MLP neurons of a small language model. Each row is named by its layer, matrix (gate and up: input weights) and neuron, and shows model dimensions 0-95. Each number is 128 + 24 x the weight over its row's rms, rounded and kept within 0 to 255. Numbers have three digits each. A neuron's up and down rows have the sign that makes its largest values positive.
A block is one neuron, or neurons of one layer that tend to fire together. After each block is what it responds to, as a language model described it from the Wikipedia text at the highest values.

L5.gate234:120136113119144113137137154154118155113095169136114118112116090103107122094129116107115172127099146144153106079094111134108147124135114126146127126161162143154193129084141137153141099101107126098151111149157108159120142081135136162087108166095114129165137095146141087128096135127099117121
L5.up234:125132085140130152129132121171123085113141151122139111153155136117094128118120143098095095113125160119161144118124162098084127122086114107148123144148150125142134155126189108098149150072151129158128121144154110157129156162102146100124139126150130105138130091151085141150112127133135087157
L5.gate235:106112112124109118163095157141145108102112153110085087118134151139084087132122123103155160116101139195117087159144127096100131125138159145115158135123162130162140115114126114124134135120171115126162111121165088110130138129101144176105152114134130180125095150152150125145088109090117124144
L5.up235:155149108089156155114141096151132138161129130140152171139124153158121124142122131094138164112122096110141108081111122110178074088108068176130091114094103157114165141168149174129130139135114116142117157123121106086144146137140117128076156146115123143151133098158111144121130129132118170147
L5.gate339:187190135120123109108103103116109088153148125160154111112117126107149087142170108126088120098095128151133134124129109152097109137127119116106119092155126117142113161112121141132126142149114117169132114094156123150123106093134124125130129118100135147138121117129090139157118147142127109085
L5.up339:168114162136136132116097117147152094110112150109107120150151093151191103167084119127133111138128106161141125117126123149123122081139138098119133141136146157161152119134157123110149156116161114083080134163149138188117115114128171113124136156109105120174101158135088145088128179141156113126
L5.gate343:172115088113170087147111113101125105135135151098124164114106136176137124138133117098115139147137098137128162115102081108129125111133159136090110149081135140096147137127099108111150150123139083101140121125116056127144100197122114125162102122153107167151126140117116115141118109127130112161
L5.up343:127088125120130136078133129125120139127143158168118107123162117128126129135121126119163130128127140108125141120179152091118147090111134110119154174128126133121169100153169122166108142132133158108141146103203150144107154126135189115125157134097107111136126112113116132098148102107108129123
L5.gate389:125111112097133139135112102163128116130120153136085135133124129117162127127121105121126063155109108165141174107112127123129115128129108138161126130103133102100113143132161126116141151109121105126112106156115116170110166122075122133105155120103129148152113110103115133130095145103145089132
L5.up389:143161087118102109114119150185130162168129096132141109129098121100131139111107090121140139150105114143162119127116101138087118127165116123141119108106144079121169138161139073091145104119137091090116116161140098127118154137120140089106142140103089113172137102135113105111141155103098141144
L5.gate447:125121149129129100118126139177156141144144137136120101166141147131115091154152121126096155172083114131156147119132110075101126098105149129137145109094119123158138113108150152159132107125093132121107130123179116161158120158098127107132136102114097142184141099135123122150135148136074129112
L5.up447:138135123124160127114142130098108088092118160169126105095146095144135100159103163085130138126118125113123137131147147105082136097126099137115115130143131144145139138138137079154177146137146101155099122126191147149147114099128123135132119152093144145175132089124096115113089152116129106144
L5.gate540:156106082094116102127145112118106123121161132089089122100112113150113127150157136152123109114099105105157141148164086094152145127164124133110145149097129148131152136126119169142135164124119150131143120145147093132134154178095137155132124143124158155186103102154106122159124135127125135149
L5.up540:152095119132133168115090137118126123081159135119131168138172160152102111124114143091092177196130180155136138143104089113159153111141127160116147131142138110135197162148118095145161140141153123140147127126102153144198147108128128149146125116158125138129136140184108141119105158115135166101
L5.gate577:133137152136128105138097140152093114186089138109167118126131138099132069140130166113097119099147127173140123126139114100093114111164127104129111118133130129151128124126152102124129120127110110115121140135150141119126105140092132145123128093099080124149148113171127157136143183174102119118
L5.up577:180112134131106142136124086159131123117103098153069113134149128135127114146124148106078122122109145099137105098102136130183152128141087089137090129138144140155130145137121110125132134116114098146116090106161153144127141139099140133116146165079110154128121105139091105140092138114157152144
Description: Mid-word continuation pieces. Fires on word pieces and digits that continue a word or number already begun, such as pro-sp-ects, Bio-S-hock, sub-s-et, 2-0-21, and cells in Wikipedia sports tables.

L4.gate322:114161107119170125127097124135116147135105146127156151151117145149143124133118144140140133139142143091061158175129139161137133099151130138113126123106124177127139107147150110133102109105152094188127115131113108155122171126165083158159150157120090150143144117121072156111122144148085164117
L4.up322:142140103145165116120087144103085110117109191113126140176130129160101132106113119117133137105192128144135104146128158139067121115107146149149097159133103144149120091138122122145117130114131113136070131157118084095121134142132101140111144093106130143134171126120135104093124166126093151122
L4.gate349:065119167104100135125136119117137138120133114169131107119151124115081145125200142083146142111132118131128150121147117151154112084139096121135123146084142123138113134171124139132113143112109116131104123154154095125136107111165095144105179100079121114081123141141122157134113133131151135140
L4.up349:161144144140135082118128135105155106123123179099129155150113138119170164112096128156085115174084132123157122137122112111140150134138127154104138147156116137106150137093186150133115111157154131141108129123099164122122141123142129135134119195129140099140144082112145107077127153108173112144
L4.gate545:153134124124125133106116131137135107125128124116138172169110151175086117145186135100085171097158113066126179147109123168129136146123105117110099071120099148162134100146153122125127129104158096159101113166139098118135100140177087118142147138124151092120163114157119134106132146160145129147
L4.up545:128095161128135128116094132126134156148119122096137140162119153106098136164109110134133115130142115119107118119123160190104115113140126174105127115087115162157123127126137115141107154110148087120142147146090097130135119117135124164133113121130146155136099136108154148102103100087155133137
L4.gate697:088062127102154141102106100153106150151120137158152129154127099103116096139150139098148137129135148129124130120109143183103105089125139143127113132144129140131169128138140118134115141174089131165115139126131151106123108089119109148165108197114103145163099147118175132114111092182122129122
L4.up697:113117093146106125141104160135128138123129122098123126128138208105154090109132094118119135147103147132190147081139117139128171121124145139110120104165181159114103181105121177190098139150164138133160115088123151108132137133108117152117174093124158150123161127160124120137142121118121124153
Description: Markdown table cell separators. Pipe separators in Wikipedia markdown tables, mostly in header rows, typically the closing pipe before the row ends or a final column such as Record or Total; also the ---|--- divider row.

L3.gate547:124102109117098132137133138068134127074137131139104104113165119128140119100125156105140091167121144109162144083109133100138134119113105129166095144136153113106067175139149125109124133105134163113133129132169137126138121102141160106099110106124176095117120114127094148104123114096137105154
L3.up547:126177125086118151188146150097128114123119131135147115132152109136117132175127131091159110112133140127097154109142148089114090121058129142127117144110139151129129161136070137144143158114154163157137150076108139105144112108143132090114107118112095132128119124148124115108105165089128095138
L3.gate595:143096117076127099141163131086097121114171159182119129149145073112154160125144146136142095122131149130130123107171119135137091111109149135130127112106141100105139121137141150146150177109124134117135149118140170129101126130119126128158077133105164124125105136127125133128120122158132116117
L3.up595:110105157155141100126122153103137146105175147130078129169178117116123136157126169114143122115107152139125128129118106120132131130132131138123099146150156127099119175081133147178156123120126150134158168111128155123166110164086136119148140122114100143094120144099058100126120122096127126079
Description: Article-start and year digits. Fires on the "=" that opens a new article title after a blank line (= HMS Howe, = Sea Pearl 21), and on the second digit of years like 2021.

L3.gate423:104123136136134181154102110170126143117156110113137107103138064154088106110150158127100133119155120130173157089164104143136170131165104116113114121142136160144111122098110120167109119137137144186147131153097134132133083152121153188143133149148114145151162130142085132127134100105127134109
L3.up423:124116160140146150101113136125113135109123102070122109136155144117122089097151137146148121164144086090142144085137119136131101092111108144133091153107162152114117135139132120179117121140129122109118158125115095118096141145143106133185119134130084134117143120096150165129082093107144106121
L3.gate678:129123150083086134121164104106130137113152085131109125126135181104122120059130134108137092155119113136114139100108146139164120136122125139146138124101126159103131116116118066102114150111139161135165104129143111136095129138144093139133116143149096128113103124147105101139136130149109110127
L3.up678:126077143131096129156120140123153120097151108103135111160163064114170132100099115148096123129111114140124113167130146156128188144146141071133142129108102105138139155133118121134125128143110086115147164121133111124147113082114144134142141146133099112132120124136122136139155111098175125131
Description: Paragraph-ending line break. The first line break after a paragraph's closing period in Wikipedia prose, usually before a blank line and a new paragraph or "==" section heading; rarely, word-start pieces like "ex" in except and excavated.